Weights of a small transformer language model.
Size: 12 layers, width 224, 5 heads of 64, vocabulary 2048, 7.98M parameters.
Architecture: rotary positions, no biases in attention or MLP, untied embeddings, capped logits.
Training: a variant of Muon for these matrices, 212M tokens, 6428 steps.
MLP neurons of a small language model. Each row is named by its layer, matrix (gate and up: input weights; down: output weights) and neuron, and shows model dimensions 16-111. Each number is 500 + 40 x the weight over its row's rms, rounded and kept within 0 to 999. Numbers have three digits each. A neuron's up and down rows have the sign that makes its largest values positive.
After each neuron's rows, "fires before" lists the tokens most often just after its 100 highest values on Wikipedia text that the model never trained on.

L6.gate27:530557478486533549551562534503560600528522481538420490468338540589522495469540522382464493568462487572504399513490545469511469448490503450573497504547518482535505482488497501515554536454505463456479467456446506496499533520448432450436555466520596526516450456480449486554475441434444515503
L6.up27:490545500475489437500533471487474550522506473544450467447470534446537491492537586459454424467507520529448519491528438443549473448441572465477478524526536510496518513502570495521491449521523496475492523430507476499598529485500486481524581481454484519540469515437492438525522476511482456516
L6.down27:492506496537510549530519445383506485489449486473463562442492466541471510521527513488576561537461512517552464503453496505468502512528549503499482482546587420584548522499459511454447457547531472407433497503573528478506458437458452489451511513486496514494426462443466530619463479474567470530
fires before: "on", "ec", "ab", "ing ", "ady "

L9.gate151:483478545442540526466530538469422510535608482575497457497447560459577560476543492512497410552492460451404486543445446567507490501519511489468497421606559490464478534490557546469526425508501491460486477555464523523504551534494489517586523506528503496482537521493463401503465565552497510470
L9.up151:575527577438523473482488486459553457466554537511545479467497495492447458505547502540535527439529451495487499403466487527501491514541487450534523500535525512480533502481530535507560493483491456479501497474502487496480485540494577485597515501536465528528502543499469512469505593511510479486
L9.down151:452458549508535486573444528530546518504450540494430482500462486492519455494524450525480476464493539513445472499497519553534529487491498603514453600486447537486407493457491442475495505507443479488509513470501494471428512514479464447435457503507528546519389515484506529480434563515542459429
fires before: "ent ", "ent", "ents ", "ently ", "en", "ately "

L9.gate308:454513511485499502440476444560449508497415512488500488496551521477526506549405457544516510449507492554412493525456421474460513502469521500503579502403485500480579504479398459490539511506525499519417456477467491517493489489479438445502499521524550482559497526526460510493509501487444548587
L9.up308:468510522530485583491462520409547457562497492482445451502573506496476463549457508491530437498570466584416484566486488406487476429461540471449499493441468550450467477548499529547508450505445483530518508402452498442488539524489483514512475532557563535487497501513458575468604537558465520479
L9.down308:429504530480535507448492433439513400581544502485395558536559520464491530473524516477472574454453445554559572540502511498500500494498429484402454460523460516482555472451511467508516507521541479508467475559506557500536501532486496509512506547531514463461520540486501556504588476468464496502
fires before: "ary ", "ary", "ar", "ed "

L8.gate47:503522527516472469486505528505498539441445446537482509538511536565548489503477501498564502513541532530469512536483458520484504510552482496562483579562484577564567546455459502531512467509489491459430509433486410495525422483469535482526539535504512486527472512473558463482524550506460489484
L8.up47:516455488554513470452473466509524541453565482569471532531474516448434520520537515558568449488507495519507499497520462544582477483510420476524469442548512459496486507525490482538514479510468475422460568551584465426483473466551480465489460505473565536546493515493515549505457546510486562417
L8.down47:462516532549527514498466429491460513462478451492513545511509522492497564526493530560505485453465443469562451459484513526495458501512509407522518502504450545453426528567517529563506494504517432486482489496536466496444483500431457478481479498433533480507572492529517533577547517470488494446
fires before: "k ", "k", "ause ", "om", "ome ", "ord"

L2.gate375:523518548481483456492476478495445513556462516485515426493574570487563463447568445468555551426559548467462494579520487527454485510453498446481498494500585491482469495495516526477449504510516488515476506511511486424583549466502521481480527606528495441528494499419469496572493481440482513459
L2.up375:538498468522475448511565506549510455544550562476553559508526514590480499539509454486513499529549501520541491517505498442505464448508467499468534472533515504480486477499492479497524508467507461492520514500479520524581496432456485503502484515432487448493487494460498524493507499434563515541
L2.down375:476494447533510539508527488563500509485515554499476540515491477587439464522478508536494579471511433506556518520457499483478483517489492499544468517474447522478407496382497459518556529494474507512571489476513543519580530462503508404505456499412564489551488425612531534553531456459540483523
fires before: "ign", "ign ", "ig", "p", "y ", "iv"

L2.gate251:539543529555454468545524454465452547554432509578487479490521453479435470535515530395542573538517461408429519516505480556526493522560457520501492449517497511474490453465458493451501531457451478559514485511459512566458527451445529586517495420525459479477486457514495492504468461445531489454
L2.up251:569548498582464486528606498539511581511412559494525538524476523501453414571470471514555540498524464520497442489536537512491462565611507471590532432474547526473506463468478509477563429446468502450482550588485430552439540501545504529545513458439520467503435511510472475424509450480578494499
L2.down251:489495491531489476499506527497502538505471544463509510450407491530505445523527493463510496548521465423468541464481572477578443493488533508527439447495540491519462552505482547444503474387492517539503450605490496468470495526432507508489455409522494505500473505550453520438476492493553501449
fires before: "y", "y ", "ed", "ies", "ies ", "s"

L6.gate323:549533472547469513509492480391468530544500548539564552485473512449537448542442507552511446543512503476562446478491570486516474484496490446455528552533492468557509487515532514413476548518586578501508497518467475480529426453530481465546432444494487407489493469483481545576528513485520510465
L6.up323:508458550518508495493435482499467481527526528519504533521452522554545513387418488514475502429516513496482489444545511542547547463436515491529485545571524458526530494409561507561462452482509549505559536503465511453451491515479486531508451480417513452536482519497452538445555495485537533484
L6.down323:513498484530486486527571479497498605550491515552523457478452477487508543406483502513479524502477484520536505441466519473465501519482568515486510442520500476467511486565507557468443518509519470446518508526486502540482498555528522486525460506491443387567541509453531495552597437539410484496
fires before: "ern ", "w", "ther ", "U", "ri"

L2.gate89:511502596514473482567512543508465510558428484526544503476470508497486460524539519429507473518498449529458451619458517467527496484501435490477540548500407486511438481531544503422497537462535495499506523503546515490577536472548517525465446497583566436543459465492491452437578485509457477428
L2.up89:443554523512478483485432500534480435514521507450555460533433450453504540540545455532511442503605494509473524451513572489470483484485507500450476478523523493480413458476443539522525463560450459512569555503577547432516506498453536484540476451454503483547447470560440556556495533458513478445
L2.down89:379444555549492513517459528493531498518525498525542450519459488477445496509490460455437487562569500521504493493566507467543482468437479489451481509457473491556460507519425491438489486544551516506587426493509480499553494538473496501414462508534535532524439550459506490497456595459490455459
fires before: "f", "f ", "t ", "ch", "ther ", "ves "

L9.gate437:508492528499482497526425460457483499490482515475499494490509516469602562523521470479583499426505417429437440483474456565527541513507564455444527504525498456498502495523503515546533515442497577577550509469390524482490464499560461552433587512492534496491572427505508487521470518467455427474
L9.up437:455456529455385538515512532473510533465456470527555504503531486445513472504519515434421573474537453537437483419450456484449525464526511488414472497454472494522484510509484515543485512557506424532514525465465560487526549405490447502426540532490538469511500416490506511528504503521499423486
L9.down437:449458481499547495548437465498417506525537423396507549500455463458500484490493478564495547494504548514480392488518519512530524460541579419511533501506509457446613499506433546526508565503536493510534531561538532486555503473538522555530498540516516490526559493509520522554508491491455454537
fires before: "m", "m ", "ld", "ous ", "9"

L6.gate254:439510481469559506502496494483411518494477557455562495396491514497475445470511535501505482502502488509505495472502514416526494408429556508447509546519500480515551518451516535464490487493514503507479516515442496441480492485487421451502546543448524474515524524427445523492479438548458431461
L6.up254:532514539489538479564484479486468501457520405548517500504511503430576480480515491493456523495476480508511520477498557444539530428482458477475518487568524515553488471526508499559477429413484560479522497476536519527534484471460493508459525467464470506514441464559501514446544521497470552465
L6.down254:548495486410554486522445518525509497530559445438492451475494465450508561529563509435475476427478463498549496439455464479475524459520467484570537481534498506546502431495495472503530486475527496463490521473489588498509478510535522473503540529531438438422445471553471438464590517550527552490
fires before: "| ", "|", "o ", "vi"